config.toml
n_head = 8
n_kv_head = 2
d_mlp = 2048
qk_norm = true
init = "normal"
init_std_o = 0.00492
init_std_down = 0.00492
lr = 0.000794
warmup_steps = 484
decay_fraction = 0.928
steps = 5506
MLP neurons of a small language model. Each row is named by its layer, matrix (up: input weights) and neuron, and shows model dimensions 256-351. Each number is 128 + 24 x the weight over its row's rms, rounded and kept within 0 to 255. Numbers have three digits each.
After each neuron's rows, "fires after" lists the tokens most often just before its 100 highest values on Wikipedia text that the model never trained on.

L10.up1981:111113117108089128157133141151098124128134163135151102155114134070114108143112165142088084149135123140138175140138116129171133126110196152099127124107140115135155183120109115143132117116138129136174125140109099177127146141135131142124095152137138131099083124078118121143137116163091151161
fires after: " |", " 2", " 1", " 3", " ", " Votes"

L10.up564:118107118104130108136131144121138151128108169093127140140092146181143105153149108172113121101111079138115118056115114080156111133115099173092170110122119134142124141134140117152142096148142134110137179147137126110116137076070111108123082122122113120154151121140137131068087107165074114137
fires after: " the", "-", "The", " and"

L5.up445:120130116117096108134130132147136152152091130096123115130133092144169132111147142164136140142094126120147129131142114125130127162157117170048137149132126094135146125117149124154140119147127111143184116124130120165127143148102171182134096111081103142121130061100128091121131179118119121168
fires after: ",", ";", "\",", " ("

L5.up1009:133138128104134130130123125123109063105121085099096136088140142128129129118162044112132142179137112135166106139131144197138120153174108090120110069134135083109128121120146127102134134128130123057098150128112131125135100137115122121131158123196146135125183144155154103128144179129124160103
fires after: "|---|", "|", "---|---|---|---|", "/", "|---|---|", "\n"

L5.up1211:134141092146113123123130112110125163133123098111110140170119135177137102131110140145149162116116112093120116145111118170139179146123100136102141155127097130171114102121142135106121107155155151146138145121155143097142122187098120164136123139093112120124138102137142121140129132139144093143
fires after: "."

L10.up533:114126121129110141110162110158071153129089128131113150125136143189135107101133130158090155092118141101157124082128145131128124138141129175113147135160157135066124091139122157173164105155122124149146140106128124126135125128181144137167119142158119129124113101138155141126126141099103110144
fires after: " |", "|", ",", ":"

L10.up1210:080130071145080112132140097165101145131120121152142160148152106146128117122142125165141121108139103142147135066137161129136100121114154141104117161189124130107153140116137150141114116112083132167143160128114131143140146134132143116143137121115130102149111105150131094113141153067136105163
fires after: ",", " for"

L5.up1132:120130107145138124178095101146087114152073105108126134158129120132139086118112121126076104108149118083129135146144113107177157138107094096119125124166123138128091116150107110114144103162071090126121123137154130135136137129156147157127149126178146126164113140118131141120180155088128150142
fires after: " such", " \"", "-", " The", " |", " the"

L5.up1871:117060080141053141112138094112079109127149130107138112129133119164148139128153135115121131145134116133184101064141138133091143118118060183127154139116169109123159146162101112132135158145139151141162124165130122141129168144116121095123123132139103127125140112164173093129113151147119131140
fires after: " |", ";", " 2;"

L5.up1176:134124128150127141147114123144130147122120093078109141102140136097154158152134136137093117143135036138105136124146119106185105178123076123111129128142108094147111146205112101092109093161150164150125128158159126113181091151061105153133093138157119121193120128144113129123171128097120149131
fires after: "'", " such", "’"

L5.up860:132095087163108146138122093071119136149105094094152147139157115170139176148098133149119107151126117155165123110146124115147145173112094139084124175127133096097142167181110121143138143194124134136112142122129111164106132156132129094139107152118141154134140149159148117163123173108113172117
fires after: " ", "-", " \"", " un", " |"

L10.up1640:128123122110121060143124089141114120110148123095143146133152146122136116102107106155081153106131094107126116125102136131119142092094092184138120156156133135154101121138115095116156107135120152130135172135167109142114150090123127148139084117123120099169116173181115133104086139145118132113
fires after: " the", " of", " from", " and", " with"

L5.up1088:115130104162113140156103077102122135140084123115139142201155118137141145146166114169102100139133096127191160077162144121086134100095133202112113173161166139129161142137133113146122106099164110131134123197186171168116127155115133114110087121159124137054162136128132129135150140121101125161
fires after: " |", " —", ";"

L5.up624:136127119131099101155138110148114089089132098116165135114108119116117140115142088129147107130127101137128103087110128128153141178125122141097144109138169126109119115136141151159145132153135136143131137115120127140160091100120156146141077105154119113095199132179144128131125148162112042160
fires after: "\n", "|", " was"

L5.up1496:119156109134126119140097116153098114105076090094133199133152126160109125137117132120148115187177122053115115116171094127129141145128151122048144109101122133120097140172102116142161121138096158156128098143171082124131123167103095161129120120134090117089157137137086193095142167113125160107
fires after: " such", "s", " The"

L5.up1601:111128099146107124133147103117136126145083082105123084166140181120117132094139120140134139109148113147143120128136097109139133161054148184154144122117153156158141143111111096154110158128135132138097188094162141158137109132123143107125146089123153134072100112077177101118150110103118108133
fires after: " |", "\n", ";", " (", "-", "==="

L5.up1907:114147119161132117136116076133126156115129121127108122151148136117131090125149115146122141149152133087221135077124132109120145109112124169050143160123170145101127116132137104170111133142112098143164135132141121146119125122138105138113141133122103135120135121118126095151131200138069119137
fires after: ",", "),"

L5.up1875:110137131123101099114183121117119099127108134119094156157149124133140101160138136112106138144124137137135097070132161144164119127127101100120067134134140133115136121143154129171112130149137150137122173129149115126112092151146124129155085088154040125149102105158148100164156159117140104147
fires after: "\n", "|", " U", "-", ",", " ("

L10.up1738:142130120116110096132130106167085142112102125147115117154127146171123132123123139143141128129072082099120119138068126099107151204126095134131137141175122115124099130135107129142118132104115118134144171125121078134151103143142102118135143108093103107090119087160175088137126126089132115118
fires after: "\n", "-", " \"", " ("

L10.up870:069109058153110144148120138129136120193154080138112113140104118106154162130118102097146137138147114132080127117157119075120133102100132132092124125120141099148160152109159130124118139141102124153140129100126114148145128140116130116153101057130110143102105070121086136112142126166150106122
fires after: "\n", " of", " "

L5.up902:090133129114118146143107118113094137144176141115129087094115133183132145159123137121121123141162111121122104096095104126105155153115120145125148178145132154142121105134134130134142112143127173164154133150120110112172121145130097150134098149138069141152129129159122092098132145090086080162
fires after: ".", " |"

L5.up1839:087114106115091106146159127174111131132115143119164163163145151152125098133107147148130152142117080147112109114132076151094099114132113147121131140118130117121139127140109126128146146147125145177128130132118148133138125104124117114161109079125127156107160143156155108114120120093139092136
fires after: "\n", "|"

L5.up1909:109131117129095115175105094103089134135119094113142114147093136135164130129183150167054134085125113105113100058129105114124120125094123160108169135109112147095118128133123093111123107114108087163168146135187085134105125124116121130127127164130107134133105102111122103160181158137099111141
fires after: " |", ";", " ", "\n", " \"", " ("

L5.up38:123122126144130127125151129096112143184119121090125104150108135150152137174157095137107086161117109130178107082134151134076135133128082139145179145151155170101154117155101106164113154151136149147147133150099104147108110143129177116131119124129125143118150119155123084182130138134114116203
fires after: " |", " ", " 0"

L5.up1580:120118121145093108126171123095086124129075116120152139132132132140106115149145136125091120109158137140144101095129129155107122131112108157115169137133155159114136106134129109136117152111136131177101129116144142153133091163125099133125075108148115160141113140074119110152126149119129112134
fires after: ".", "-", "==", "\n", " |"

L5.up291:139098094168051129143105123110098154216135111117124136126125125139182131124157116140109127161091102109153123074111140132131132176144125152110110145119133119141134116132112114120132113139129112099127192140144153086145142117076128095132150087082095181128101089125129120129137112149132130131
fires after: "\n", " non", " "

L5.up1584:110102101111111144118138120086073168141165147105131106126099103176154144165093152154138147140163067123174125105152121128104111174140103151127121134127144097150124103168090091157134160150132110097163179165131130124157135158089107103120098104110106124134129103178137032179103118109104108176
fires after: " |", " 1–1"

L5.up682:133097071137090121109133155115131157118143109123107139148126116146143140169132136115139115142106101131160137106147122127094125120116102157158115135129178140111144167175127113151137188138140165127151136130100137140154146119113160145138084126120107105123125132162122077143118109135116129161
fires after: " |", " the"

L5.up305:120141108120135129166066083125135143117097098116142161123210135152132138138106142132062141121130128091127135129101157103152134141136129089123129163115125106152125113134119111155115098111163117172126148159163147158127131124115125173126146075118071113120123128106173109117142134154123152104
fires after: " such", "'", "s"

L5.up1798:082129129117129145138134087146100130150118148121171127148097166166164106127125123145129112139112129139117129072107084185142106137157102132138147157159156139135129115111126138094114108142129104156144171160105129131124119115131096083140120089098105150132125126137126113094114133133160070125
fires after: "\n"

L5.up2041:098145117122108116166117106164113076121105119053167171149125107187126131107128135108120113127139094133096127118137136143132089178097083154105138129082145145139123133129145144128121046149106115139119153138159155152149134087145129122109090129120102136114149124154108111106135165133105085143
fires after: "\n", "-", " \"", " "

L10.up38:123143118166152143135104106083119150175124114140154094108131096096132130160132125148096080119132129107183096126120146133149099119143136130149184091148156113170114144121125116146118127132106138149156137146145102164191131020124088137122103097108124122105098105170137119150118119107167089142
fires after: "'", "’"

L10.up1674:115137139078084095108137130139135147143154121116116114141106141126157151141112119120129098117089116101141058099112148109143153107156136152140165103134133151108107120126096148145098122139122114127158116124147093142162125125110113167151121122115142119084150080110147103101127119079092130104
fires after: " |", "|", "-", "(", "\n"

L10.up1660:141130099140047166143099147105115168140152102143133130130150162140164139114131129159130117151121115155165084114126139182140109167097139170131102167144133161153163163123096096139142121132141130150133123144133066146110120099153119121127092114114115128139136112131141147162131112115138103149
fires after: " ", " in", " to"

L5.up1944:115128106079050140147135131135117115158136076136157145143133125162122129086167118127137098154109117132152087080155125175143130107101063179099125096123164120131137139113150141161139118151127112127143139131129134148124099134063137122147143124145111170133121129174105138131079159135132085184
fires after: "\n", " ", "-", " was"

L5.up164:053112164125114136155141123153098113144108171098168179116117111173153103130132140116124117166117127152126144114122085129106094107093106136105168114132150119130138136142129143169151134140101144144151111121144117134098128120138155160126101077130114124120155175126133109095092125126154143168
fires after: "\n", "|", " |", "-"

L5.up887:096117106145081130132112125108102133138086099101143131151142136117129136152134141118110140145106130109148137146116137131098109147125108147144155144098137149141164160186093095129165108134124113142130155142155113132131144115131162105128111141128130094174145132127103059143128158130104163147
fires after: " |", ";", " \"", "'"

L10.up503:124150125137108128165108125120053143144142130144091133139101135145128152153155128127092114108154101124121137098138126076142128149086174113110147096101098145151140145151112155172122085126061152127116182122110111152161109128109141141141058053153130109095130117152138104132166134148099158127
fires after: " |", " of", " ", ":"

L5.up485:087129120139107140149123116132118172130128131111148138114139125189123122144145119141147149122170123108124104114074112170163173153089120154108170125114141134161141117137159107164143131167104132101141113142088118117161180121123100159133116129131021157125139103075130100121139117095079079154
fires after: " |", ".", "\n"

L10.up1745:110113125144129149122130129120125130120124131132092153107120145134177091119097164124119197138101068137121130113110120095176075151103112135124119135137119116140114185127159092163124152148149122161114182085105134157147086099101116103143107131119117139120178122142181100127123123166151143132
fires after: "\n", " and", "'", " the", "-"

L5.up1217:135139094102129115147148063125087144156142126117158072153118094155128145121109126148114108121123130124139137136124106123133149156144111180144153158134107109145136060112114118096162068135117133132152127131158110137149141140138120138118120133079090168114101080105133085142123171132108129137
fires after: " |", "\n", "."

L5.up1234:111119129054132122183126084140074118137138122083141159140128148134128181139125097143114150154150125128132065122110121177110082174180110094111133137090144109153142146165113130119127138152150142131114129131143120115123110160103090084128105102132125131142152085156150151136106160093144099137
fires after: "\n", "-", "|"

L5.up81:100080090120112135141143111150125116128123129112142140134155172154131151154136142135154126165144093145111103097143097159123136188094083121109155130113159155106131129184131157131154091147122108165159134167129132132143137132132097138133061106109079150113165129137149110116149139112092121159
fires after: " |", "|", "-", " ", "\n"

L5.up1777:109129123125093119165123135127120125105157126093181126134161142163139147129144114152138159158133153142141092072129110152072141148121084132137145091139167105132125158132126133155113140150117122153163149130148111113140102071113102057132125106115123167111160125166160119124119115150124096134
fires after: "\n"

L10.up1052:146098114140133116119080160146120123135144105084139126159120149151122175127128123122141102133127109117112118086123112121109148175142128147130125197108142154139072125191136143137148158122130124122152140156145124126123233140146155115123118110099108098140133135116158154106141106123112122132
fires after: "s"

L5.up981:053127113108112109133133127139115100167144141137148147179180164166114143122122139157123119175122089131137091093120096149126129150168062161127123137154149104173138110139094124134135111157105158173165152145178158154125125110133119129136127133116112139125138115152154130112107162090147099127
fires after: "\n", " (", "-", "|"